From a checkpoint of a small transformer trained on Wikipedia: 5 heads of 64 (1 for keys and values).
MLP neurons of a small language model. Each row is named by its layer, matrix (gate and up: input weights) and neuron, and shows model dimensions 32-159. Each number is 500 + 50 x the weight over its row's rms, rounded and kept within 0 to 999. Numbers have three digits each. A neuron's up and down rows have the sign that makes its largest values positive.
A block is one neuron, or neurons of one layer that tend to fire together. After each block is what it responds to, as a language model described it from the Wikipedia text at the highest values.

L8.gate320:473422567501508376468449526558530406527489491552554505382466482457550524453531532371440467563560539483455570482589498450506485516490540480409522509518477479489489416478569534519581575483464465572549591508536487567546574476450401468485496564574472475469436551518531454388465508549538615532486548453588519531507509497422535455440553523464466556473668521558463503524515521487534494498524
L8.up320:467478485488438514530584428510576563471576478459478455493415486440477523560513464534543480491537518448513468545523537486495540552546546543527526498558524401583413597525459451495524437535545540395399378515491499432484500489445593446611500494536480477503492579452523548600426438437481558502445413516419616555440545507541532554508560477498483485448477507522579465456500498566408482521537
Responds to: Second or later pieces of colour and appearance words in descriptions of animals, horses and products (bluish-bl-ack, wh-ite, yellow-ish, Blue-g-reen, white-t-ailed), plus weaker scattered word fragments and table cells.

L8.gate617:518448493532478534549461608525513448556431521475520483504602482475611448546466506522474484552445584438502528487536420512514556525497489495450515515438465525458452447465474490579499474445492532512505490491482457547469475535539521497556590486507487506487538448618501560517460543410471541477481505532438497575508417501505484445476487540477430451404506541519466510524484535533455393503543
L8.up617:530500476509470509437530442453485473479542491478427485627548560491481508477481517525363483486441564575547494506495465547483521529392515556423540471575484522448599545533501472488494480372541569493481544429534492500401649459521500511467578615521551477455562474546454514553495492459467396551511517372517501507462461530526464421395502464438528523648579507448509487505574459488506445506421
Responds to: Word-start fragments of a main verb right after its subject noun or pronoun, mostly narrative prose, e.g. "comm|uted", "f|ailed", "ac|qu|ired", "do (not)".

L10.gate190:521543482472572527508522474508537523500438553419476489545514552529463497430586580619584402426447447532482436555510541427516488503501472450481540531424555486526539428520410509471560493514498505484336462525521519528484489471486507557552431564541545435531500436537467553503540394514480444541451551391487558565575462628611539561413495511473458497558509490412599501505487526557453491556518
L10.up190:519476561463505545510410434560529630516489446516407466502504544532531546556519476484448431505462545457530501490535408542595487526464584514519495540571539515440462536551451532501595504522511580482550431572579498431443550467390505499422482529540533446521508466414496440440476445514534504446423512462405460572431595441517547521488513502491604545661405456529552560462570537552540553556553
L10.gate217:502450567475495541440533490594477348540475493573508519441502522488517498598506523537403508489486562528542521535456457417516513578504586545580509491388364511488431486514597354571505568507541535551390598455459602552432510507610506440499544592413509548536463553481561537448482549489491532432501519584365469459388455502514490515508411627535525472435520485445437498489532516416469505457492
L10.up217:554504543431495539471572488436523550542555443454537498544542490512598541497482487414599488462530450499452425513473481428519530421439425555449532459462473576490543533549517488504526483471500551467532468418501441457459434501474475509416514473482497515560592572466528482454485496532532501539474516552440430436434508477594584474495570483475500559483487502483463437536530458490411549523507
L10.gate219:432476576476532483524495611551590656446531413539538437464473484545523449442407442451467481531503516519508498489517539478516519505616541482506415533496465490531578548575461509510467498452486485578531488492467536558527498509597576490402508596476454521395399533516572485508484449550522468555520598613504406439478457447524430488387504460519477453510497541448487498512542537584523506427474
L10.up219:485487451576420546479410489429483535537510426591575487421388570554499532538572510557530485512387439439562393521558501436539423530553480423515509466545545423530479445409568455473542534510433534543500409475550495446509437435535578416511485544477534442420498488495514462506492533484437399560474512521507474492453468499620446519418411467621495446530401561455552575521427509530450469524480
L10.gate273:535446577557519605546511545491442486449405502543498450504519517510570464473470430473595475481546562506422517486413470480530507520597420550519496432481506498400518496504553397470378401513542521408569497500569519520470554453502543503388422488561542471503462581507527519533524512465450540497572493518533569480365550477513477423597437568489499513527476480496452553523382506593481500481512
L10.up273:479454559483492458571436493495471469490499475464532532431515517481516452543534529440448507511459445438531440494418510552415455597576544465465469557464452577500544508464514513448475436493483477508485430475457461496447458533333573511423562540541542468557481462498491475595432523519506598518510609526456518503556415527528509431503506529540609516513481387426442447545433480536465533545508
L10.gate453:514440607471530539576517501392533443506469468551544516467520448430522477507569481536459499414546516476524479538453424426478460483541585463462421496441503491513533501425450467517484530395434463453497509474520517459385588506438596447430510464499527504512515439537569454478486494599451567529428526535518469468572534537491496486620501542510522492507420522454519479489436495466507515453459
L10.up453:554511539531584518569520426404461420456546478512453481467492456466505526463505443474432522537478453535503509574496419432499503413569520424444482558486432570481574478439558545483475550463386517492452476446449577419471474374492509506483395478567595492475508540616577443425371525517512499512537535579486557550547519525456539498586477429506571486521475536529495516448581412536448583555510
L10.gate463:520497473499592597461507501375556458541431482460461464502580500476494432543509452538500513479449404562490424476452516401514593494523475499489452534474426495516560437472474422473430507439576453509550487453520495515479540522450389501492495542453485458534497588444465360479560548504537434444474528503413514458485488600575479534429463481489520580501541473529545587474620429538476447574510
L10.up463:417514491535489507488518517527518545460463566601483512520529580439504470539591466530524502580512496495494424510495549512543470564545538478444460581546536492434464377447493467555619536496521481546453506422566498410493457451471467532489500546546439497459492452549473527586600508457565508454505569539489530573517511552498535553515490468493454530483414509551492527443535559500533559452528
L10.gate491:569454491567553496428476528461564478505540525551641589503570453416489481516530509542487467601502506521503490532487604452505506548485575507521558508467451574457544488479610416482492433516587456490484420477480471514518494430541529450491544488460473386458503570494516477548514481475506491433487559636492545488518432508505546478594455525445413489479511494431591455543441563433404457527491
L10.up491:417553481491462501475541533488568516463428535508530535509511476482569620493510556612486482489500552498565465492527548481419504500570462506508456509491440527480515457504622456496484551451474457474539454473540441512473402482466577495522424534511479483465474516531572476451554498556434509488564540515511555507471461498566474480444475471508424490447440461505555463523466542506468492587449
L10.gate497:505486470503489525409487575505593566528431495455484490612487502550498487502574471469428540523529500523480478445530431593473543514401415490461422499585495538518479480425564498526487486437481517502479450482561494459455472452574458598527439419382485484538504462542466443462457505551548488471371519525548519421476499595397489467498534513449537424493613523461515525433573594511536543417509
L10.up497:467520494478474469424484412389498599479522454444520439493558571538597511451456436504389524499555441461481487495461574494518456589428426512453493605496461399447471486500456545445521432577499563594499604415605562511525517493458433648476589550553517459535457567490527550454448503466507533546556437453450488489480468451446519513457545511469457425556487544426474510522566516557520472503398
L10.gate545:417490341432512558550483499553479474459495567502507473538474576448543535467583535460501480518550556478495500518469483504543499558581436502514572432577592434469376385449535477560513493516475421557464542501495591558440561509480461467466506400490519534419519527486498381535498527553485484465473614533427434556527484523457528486384529402413569524532574568453501493482457540488464488567514
L10.up545:563490459514563578479499457532459527494400478526543434511456455513412443466564510498515511490461519406558445534489467483517481572523458605420487449508470458535504519475499514484489541535436517610494476595479432446468554479556522509483549442467538500456612496478584473476509437518442525499519577463524414588554468568632461507487483507382523517470463440519465580520530482498589511528379
L10.gate663:525569548491462593476517415471493459534463523548382405588523416494530511485499441476454521469439455488472470518512534556492560641442561469498476642482426473496584403504531529445485493609502525545441525501533469444512557528439572455462463454439487469555450450475538475495472472451498563585485491482517379502476519521523451465620521465559452504412461494492446554494431512533400525501485
L10.up663:449470531482502485533554496474412563507449603530464512557538420479483490580426495480521496529472516496562467471456515505500564507520433502509410496577542451437440465480546468571425457476543479512468562507534505578485463486602508453458497515528505429537493437426472472481510510440521523444468431470511514650484394474430500447542514535562605435504406493455544477495463465460545548579556
L10.gate670:484491494511525511452564444435392559526578475521580427448470503476581521543463446676487586534485540498497494467479459470542476490531540455530602477555546529450513358537531482467507506464508485459424516469568570537508470487508453439503498416512538459508457456508433411423481416488502528506493438442457565628491608511426374542442522447580463519550532480504508496491514415467462446403422
L10.up670:476464389486494475462459426503497489483547585543552537516534473457512561472527423550410466435525448449593532426484480462542507526559460506442504406520473467498548444665483463445426617450448495524510576486595524515554445460422525507506507466547525572537494553566546519481495496425466530445498529476493445502446502515542497488565481552559476494551470536477482362501492521389456443507452
L10.gate712:467512460485500520504474521527497547567500515444434570588518437396501483463475505448387503472518513574454493535546506516519605540468534543515573530492516513456518550491455388486503484446546538607457507394543467512498443540601484509463472565595466415511372445447512531493475498453505568508496541501581519466495490463497519459518518506560544442468437587468486453425535547427437500471508
L10.up712:424600556416488587528462465537538532536469432458534477458497459516445571469459454504424552488567425534563535491553582544478535530431473385540551486506481571473554469555536591500560470554581554511472500433492566498505520571420487570524565536605421541546534515482510500523375538412457539463556552422518494580475493538519466454494495455506506505470530547462526476469463490564562530469380
L10.gate912:482475647407562489567557487528471490555535414531526482495567555485583446438507455464504584540499460515526545556526515572584639497448574572528482526417620465552473493547509540489424434528489453493467505543656530436492374525516480529562504539522512462447429537568485454480519427498434565521477544457493475491517514449493514465468522528535499513595513540469430488488535512529532585450536
L10.up912:529524479542506540466519548559445578441499505490562498517437492454520491466506550530484436467474529470470571556464445560631498469479445539573455482528552562483424500477497523455533511425557467586435548520609494435422428451591510429573444546497522487500483594447469526581534470511555411527466457568537424509510524522421535565487463548612424535490473588506435600469521478524519605461455
L10.gate917:558506499480424435505533442457516533468512489412478504461559569452510503475523546578519620465464528492444541455504533541474496542457540521476458489521461475493483503529469427548504464469496555477511568509541395467438530439564557536486431570477531385438475444532579510537485461517601545450588462573516455522413553512489554501521491472440537486495507484497499491460609450531579598532453
L10.up917:405486563551579553496521430545499560542428488445480562548570452462488545521539546509449569519438586422402504578447576470469515583498457509506521511588512494568531525521482513478501472457587413484473445560526564502457474483531447468539502435455542478531459470434482545499466465491503526553517458519430456457509457559462483456402565525579484493540407461558493481471503485592477449604639
L10.gate960:444575514409423450544469527511568530490480485514497505576432521551470506548576550554471536474527499583514456573550446579573565562433425505476432560549555502485468535436457444578479590535448457534554492514444532539528503463542565487419393438438536510484482406554548455413502489607557500452468486501546521511480516460573520449548528439537427486482481500535506527501540406539522541495563
L10.up960:452494397525496479476518489485433512554512545467567542532501435552469468554558518427459454539479459580462575463452458423553499489482546394500458550506548447536478517404563528517446499559527435487417511482544402469446484534400426499440406513517458587459476597428506504522473414522451411403401483470493554465469571443567473485558513425530548427584601542488433488511524493466434450474423
L10.gate1194:502497491577531463460424467556519484483409461523484466420482454520537456468482475578489473478481472668490412442485549490435561524525462488468505531521460543469529482511484360453483505517554585594460465506506570415529486515530497563471472510493497549497399441492560537473564439508503572561431565501472515579513510636467486487572484501487570534519494565459397552557608492546469540474439
L10.up1194:447512512581520477590421445523497498440472573532544529495487515498466438585545550541522570542510554504547454499491516480519549495561550471479467589434474446513545583500436384562496488472487510480438498522526533398395522555486544435494479493494456501524500543572521458509500501551388426521470460503459483582558463399431441513550498518507447390490521544444525537531507551488489554427531
Responds to: Fires on a lone first-letter piece, mostly "g"/"G", that begins a word split into pieces, as in g-rew, G-ive, g-ets, g-esture, and sometimes comp, cont, sh, wh.

L10.gate119:548482498521498513418430525564520426515426413522539563502533576406479452489461565438505510522505514550496507493508446484521446407544524487434592482559539472513572469419543498502551515530484475493542561537520517579527474565405472515572511555453504471483442627537411432458462549603604541549441492410519522538483484569484476499518478595569529478602451458425425428498561462495579523471496
L10.up119:488473529450494455521459450549490495537412468468570525446447496494532535643608525474527429464552408524424493467468537446485391429448578547530444565488463480567572433491472520415448517533540452504550551561428440563468420551522510516541535391427465501595561568559419482503496451469631532562457551583552521505447472512494499619477547466496480523546516521522430537486502494428541519514572
L10.gate159:534438476549483559531487470529568539528524418454445561535461599456593553550517595558516442523426539581474520461474500558549476456509481569585532527422578519542580409501458468479454544477484537445551477487516463493521470470487442477535509505516515333620478412492454426483402574506542486452523465434421517493583613499508494555497521527582452521497448421477531421497402440491500456494511
L10.up159:437446530514541550508514483441499507454471546610579587518455548591508518493452499529569595524392497568485494470469572563514479504511476506433492489534551442547590525581556470459545496502553510513465462510491615538501471595489495508511551502617488563489428527558535446550472461572491443445480461467497519504503464548536489464507482523447459494489539458592410509477418515450561514510517
L10.gate181:479580518470479483517483522499535495512349482397498415460669590481526496571528541483461483493568510539476522374372510559510436526606555513456559572562452564512554537551473387528461501504425539449501452498561487439478474499432514531546557425457582519454460467490525479520467541474560528477451491433524456526493498488554505498476504491507516442532432546483570377528506499479590448528485
L10.up181:509478512454465432516468524528522450528495534542477514518433589490460467553533469435427425506505523527517556558503520657566515474547606581532527473548554470470470530608496518470525503557470546468434566458494515530488523553456555483563511493508567478418532536481457437508534460478587506480453527544462445583460559578524556492429476534483404585543473448559559515525489420363488553500465
L10.gate335:517516548445519525495509465472477500432461563419412568530542567460564472511522602432478564535476527447504533503516596493452518488491536571449543514515537470512517504540425455502459455535598518545420444457575558489502531447512508506510534484551543514538447486467485430398525483449562592524584453445441492470426525448530569539542454605549446557516458444487605547577461566569507433476506
L10.up335:509485497431474511534413494509401585489468548524566466531465524422484477486492577459520543436491486506401497535518568569524545418482478504440497549514469472497511491467462455426458422476430385468583466458363469471407551508521451445546504502503538522494467511522501569522443462394496494518557511457457470532539542467506530582442415506511497511557558472624464453581509470563543517428518
L10.gate404:487490563452439435501517555451481511535560660530564490505545520534523499512458445499465434529491576473505456501637537539575482448489571598453485406475458473558429451558541465523571446512477417394505509476545514562498400502518446567545499551489518544541465579522470424475468448536508492566545475487544522463438489495452523508556501489421585561545550472454512403543581477599575481428521
L10.up404:525551491509463491540389502489550537567437574492522540627535531457542480496445634468576518531515465480579528453438492484440488413554548503494591421560474465479421538563506455441519554583472450520562515550436436597503435502400530500500511547508512540445564557463549520487458464458517516495495514533588571629449570571540474476493581514445518486525487478536524453440410483530433457507569
L10.gate478:463523492482432492517500552506517513521605402566505501539463529442528441354533504618511439472440482465639473480420510514573472493527501456500480545428469467411578478487517485442540527533549468545564419479517474482524570523443551495548474478584417515551472481479480468541450453533504569489536514498450492554516537593511484519465588501496550584612580520436526441540411516522569559448545
L10.up478:456398449382508433525497384467493435511544382500481600523592524464419458533365561562603485470499541443507480523547414485479483509565491508498476481555449527543580454538572485489586515515556505461561533422538464584591426494473486515577466508483523487553481493464535517490469544498637516467369513433462508489509506512548516595487584591558610508497499451574514548601539518587508475498541
L10.gate566:468610462444452451576517490467538510510498568530577507439511546522468511521458511375508476456505401522501463438493606563494366481446468517493444597482492459525576535535564515485465458488486517396395481553544550524552487424449423491554536603519430518466606484523529484506490444477498513516540444472449531413486478486456537484446513540524470513454472478526555501457459449484570549444562
L10.up566:399541530468492502507427549449537443535496434481524529469477593470501565509539417404599493485472493515475543526564468476399365466435527443450456516501482449435487406579545524524551499454513482416524509467512482463553535510411437493428619457530502520544478510518479511462493514517553567502450386503469466434541440469447557439476426513574413548538585454541418557444393449423603531572518
L10.gate569:482498555600531485505458463538514472584409507420521534522442508570530543524537414553592526478515431491436535500403509634390546550505614477539489506550492499573435470520571505507438524510497601499472574443452491491548485505522501507492580471517553465451490535549545513470528468497437452391432491461443457440465613501561443547532484500472480602480589523577484467403504512529482569444564
L10.up569:520514563421515500568555447469559512488445463425486472500524474563518526500500450424555520457477421492448576520524534549409496514491581535448666557539565489524472471497538574448550548497454456474492489503474567544561467618534432524531542470578506526531486522568531494486449483421471547594477634526407596524497488605490421455372617481527452483481526582475505439450527446399516560557485
L10.gate584:556501578479552533466476521407584506412576441484578426500543542485485497482513560492453519515529514594625523541559551457473486425465521537532461493449483442543506477508485473486440493515503474523563528432546452595582449490519491401456479498502442496454486500457539397511438509555436443535543451569440522445454542499522541508542465664489464471483480406453562483536578472583516502477563
L10.up584:533464427497480505535502464445534478509486481488431477493564575497468423458457580500465481609443470510509508581523445443525464544479435567487546462506427504490558522516509522422617567500581460494525533564479554550398605544538522519541518428490506526446443449545519481444517454471533473485481470555533480545530533470505477538382455468528447509440448492485421553525527451433570446499558
L10.gate635:535519455570447497437490522547479485553418579573504531487478555568463516467521500496584561518513433493466539461554444563417483465409571586469477430574492565380535422458571404521546499481457522405481576548589475617505563461571562514575574559526544529493526536498520508563438476457583552521522450565466474540408510572538537526454474510480527489454449491550563462525494487467471430509528
L10.up635:430362446402473490485539414467480435601572425480540547515567577459459474530503465471442541462477493493476418458455567466499527572587570494505621568472505378538515500511505430522588594488555454451453477478507532467525566483397517475549523510421452477484527546549469490448504483531450462424467489488478536473453558475440520547491473597508488579513517533510592564495565498464543433560527
L10.gate818:503442508577479486520555461508551485468454494472538560472549512496480572528545428456545495513490491552514460499440438497496469526452548444493468514575492509514495438536592541440558476510516461538309432515470473538558449420567410482507523485533498496468516457509486426494406516503534516544398509493497542505463553536422466478462511664468436481499498565467568481434465478582569464632497
L10.up818:511578495486437527602415475466553611419523506523555539503498494498459525475514539393549509416566534495486564470482597541451542494441456590504527520503454571392553534511511554439508557507505509367507430462580506568513513487432477487447499460646561471443434491480507492501446537586441496536613423496512455625488437420475545480552417537553509569472526466563370519531528519569429562452472
L10.gate927:534483534631527569507451528496524513546414515602458523468514573524505548506536448496513509473466545430472488469386610495458455436440475470480525473459536435476527464439604528551515542438443424518519436533553517497493474582469451440457513489492418504485436535522478586456439552635494525479540562462402548469550488532572520461414448501471509511424504504531600460516439537567539477504488
L10.up927:411524489536531394475492494559532488441473555498431440488487540498466507449550451475437469576577470577416401493476506519434512458523526500552543457521536507417491583581568463531582499521458435562620526474477570568529529426535397555538527479516439601517488547538552465426516552522406462515488601581396502419553503579535524488456462504424579479532483532428616474481470522495489402509475
L10.gate935:509622471407429540564494467438559490543509557451537487370479585472396531470443538494579530493499482467546542460548486544424595500427515444404544489558452521459559497409502526446487579588550434467468594531485512526407511388416477473551507408584409423491525534388574584532493508470476549505434511501446630434484517468507544467547586555519518520454537494408574565604544469531571535504518
L10.up935:490475582519509453450536480540513495399478427445577631556474482497418575539534436535522415487408466511531531370467467465449446478620526528526491526501484405562497523431543459575510562544497450345549511427482461448439489438452507517521565496621443531469482571433467432503443469528513536388569510488565446493493424528429417467516509599494505488541460470428490552461482505589559442487501
L10.gate1013:496575485386494583592518431475527387500506418587538464466405494452515445558542460563495525554465451511596513459443495554481530508517461432483444456459428501406482574436504400549515508500483436524501486502450502399563463482496394494450560392447482493535494512508539510503506466475515489496587507473529521459473501528523532422446592528537466485465557523480584423444542541415458428540590
L10.up1013:480484524519486576510478610502447437503510519412540429464520598441472513489592474539510597560487565525422559486501540419545580584437560494506537590472501507484496577423567442578581539529577463513495484478513473548532444503546538438579461455448447544517461460486542498484503450526499534469427483449452571410431601419557464476423453619483463554458583453508590489578527517573421533555424
L10.gate1120:420547462566415475467525546510537415536415488494488426495567510477488490407587415569513526448519555509521419390535508550459485509516530518469506445461378508402441430461535458495446474590577520420428598538505477447480532535527467580511540548481492486523539549452543501549441552516568446485427516497459516442430467580465479452560534476484453548444489591537483415564487457609464533518470
L10.up1120:503456528410419448495543495485450563487459523505467580514550490470458502483501458479557474476525572488542453537439554511451475460423473508547622472444568468573423425509589491556505548477541505434447562600495540561444461559592479467548474482620447489498477462472563459491517490471434476530482491582582487475545455426402478550507508486491522484521482474549488491517470527484592519431488
L10.gate1253:514557537488447488563499481530440367384489504451527437552446467506478487408455519526474463574432581546493561436539451589479459553477549525428592491509474527446475531490540481487576608542439492455520462557481494558675483480462496561527566432498499450614450455474390525510563581557466590409475422491598527508466523445499473503483419490427507469413584506531550467604510560483493531543568
L10.up1253:497535446469436468448496479410488514484596533518527553543485560656504500526507565484476425538530475482436444467504470439436487462407488487447429557533408475380528528545578548547532456554487459398518427495407434491523463518483478476510496508495504480563489457496459394525459514558535566440570428483461508511519543485513571485533460530551559485498464441498481432546525544549494494547474
Responds to: Words like or, and, commas joining colour or quality terms in species descriptions (orange or white, gold or silver); weaker on scattered function tokens.

L3.gate132:483489468509478552479465465506541591564535505549500517526518465534592571543589411557481590448566557457547468555418535461458553492492499488498506556560533408456540476473576613463486464401431538477554422414507467565437463518536623570606460458494384464491630542363464440433529482572384468466441509581419520544489516419514421530433501511508620530547512514456529472482515593491531452499551
L3.up132:462554530544465455509511557395561519413562472530540572407489440475385452492467501588558575499526540483542493454518494467375533512474488534516490439374510526475477449503485491527530525573494480434395537527521482586493475526519508387449545533455487564460483572524459499493481520505399591514480436423509478489435468573562579470530510485494554547458468456506475489475588522424522443451644
L3.gate269:486456540503446498597467516441581470450588376591553575429478557488527563561557502482537500478465511538462535528513485517533563541502552532510408563409453453451489504484474489487536470533568451526505419474517423529530419501424506572449464520484526487450450464441430451534468486483425607500399418507476595524440524507503516551500492574406562518468427531438524475550531515524467494461456
L3.up269:490501466466490640483461543447529499435470544515500426461508580515560525522405493542535504487507408462492484486610520557504571593447550590504474518442595500496476533506562521516552547478535397516480487448539372583534447527509421500482351571440556473505529471548572503511479483500525545534444483596491500396465461495538520530558459423512597468473513508552554662485558563585506521432467
L3.gate994:529479486495468519539503423560471576517609377492601510475489511422554512497521491451454501420432406505506519499579485509387455463450519462434522508514573491583513523379459539454544581522506582469491520541546539441509580566517529488398452477483505491450495634552602487469486482560406501492492533621493547572508496507448442485524516466458439469495533512446474535529480434540481473490515
L3.up994:522457476457530535557550450517492567562554545485582480498320587517546411501510492486513524473486497451558473430524488530421532464482601475508405495508509423530526425498420545531515539510537455488507560480534574483536507580496514388490446527492471480489518509507521466534571525565398366491517565564415524464537532554536438533452500548382464536458461495459474419448460465495544480496481
L3.gate1077:439398509421431417499461531509496520544529419558489440560504587458459556464513549607541483485482519543473554460463458557555590440475486570506489547489548498502553485401554437392496583484536546465483453538606495431472510514555535475506434477473520473500561495567548634553470497550442487523422538517429519497401470413492367486455509486425551560542431480502525550490499490428431509473515
L3.up1077:557529441551580423553464519476542489481568611499529502526480547510469515511583587477524568458419479463497460539556472515632492519466426463540497523485520533547533503398523435482402467524436623451523551547388450462463528434388425607565464627583457459510550463541436549524468536503564512521529474488471509482470532396509436514580543514463544483544493478527506448469502508487427422558533
Responds to: Second word piece finishing a word split after a short onset, mostly bl+ue (color, Blue Note), also bl+ack, bl+ood, S+ite, He+ight.

L3.gate51:545526528419497466519544518501603326514607446516542465554523486494581464544470506574422493410590542529548475501556625613482505521485526597527467496473596574594472471504421593478509494518457539506456459511505583448523551555472386495524603489555548507482490506584586563518476483437476546424508600446424578482505598486518465577427588489590532456609505558527546428424534482451536489485530
L3.up51:470541500482472563480444488565579545553505444546395504657645545569539520477414572488470471456551443455482467467514554545455433558475566510580375507519574440467559425538489506482481548562463510665466492394501528513516460562510416517487498468463509454511505473447531543467546413519475408518503606543524518522525551565552512554516453443431520479545558654528486448573539491475599493466518
L3.gate121:445488503492503550485587549483458554550557482531512444592592553494502552551540610498503535571439496460501536473625361571481435572535568405484549532460480552487448494502485463482530379517490539497389432546474402507492409494507467485509473516514450420547554434536614616448517500524538396426398451459527456539538494514485446508496465486535518509408549541416453507410466436403436535510441
L3.up121:502409578511572456543513537407428518606492440531565535507452425482516538536509422484569547506467460533536540472508418503546506519548535530575471463505449517529522481613500546572498488438527495444453463476475515519406474470492542564430448469470500453513417485541492517502491534569461494540451456526548469499530488574489568505543517492391534519441473516457455500443520537431480467522439
L3.gate1079:541532563503498474563456420471485388475552368451385447505475507496597463488568532596515471499497518501481439536438577494440469565542500454556456611349566563462563493530489451480529481536431509495489566489537497489505406563493454526477535531433522422512532405508441479639489499571536448486507484467524501481513497435507466545502536509530465542565562545556486575520553488479401490513544
L3.up1079:459458539618402545525488445591480389528495404551574506494581567438545473400561458465566501405483501489476459478407518441566551535569457491520472547552521528480521400537540476437388430482496449535447552486410559403444499446471430502590483560524566528553544540586505494543471531584581540481487537489545447425477427544580549492447479426534483573484423564540517512399475485513407393539465
L3.gate1227:524496487413418485511483390472519527535528448468401555493495491597450550528532524568537517502468489430517517493421405496534530539532443471489483444349493463492461515511541430587566443387513616561509522485403501557497491535497513550486528427582487406505490483501394515412519516512526496540373570546527495460581543430524455466465431505531487539552526408444576479469384461479528439496481
L3.up1227:474551466413417471500554413494480504445411458435482448504493538558518477433477449534552488381525529452495511538505545509506532463456465486452499466471562448578552482394553398518489512449535552529480474527380501486415449523371467614536504533464511491500481502545478497527499437422553453519398399490494487531603564524558527526514462457496488614427443537523469522517501500459440494444401
Responds to: Short opening pieces of words split into several tokens, in any kind of text, such as wh(atever/ite), Ad-v(iser), D-o(ge), und(isclosed), St(reets).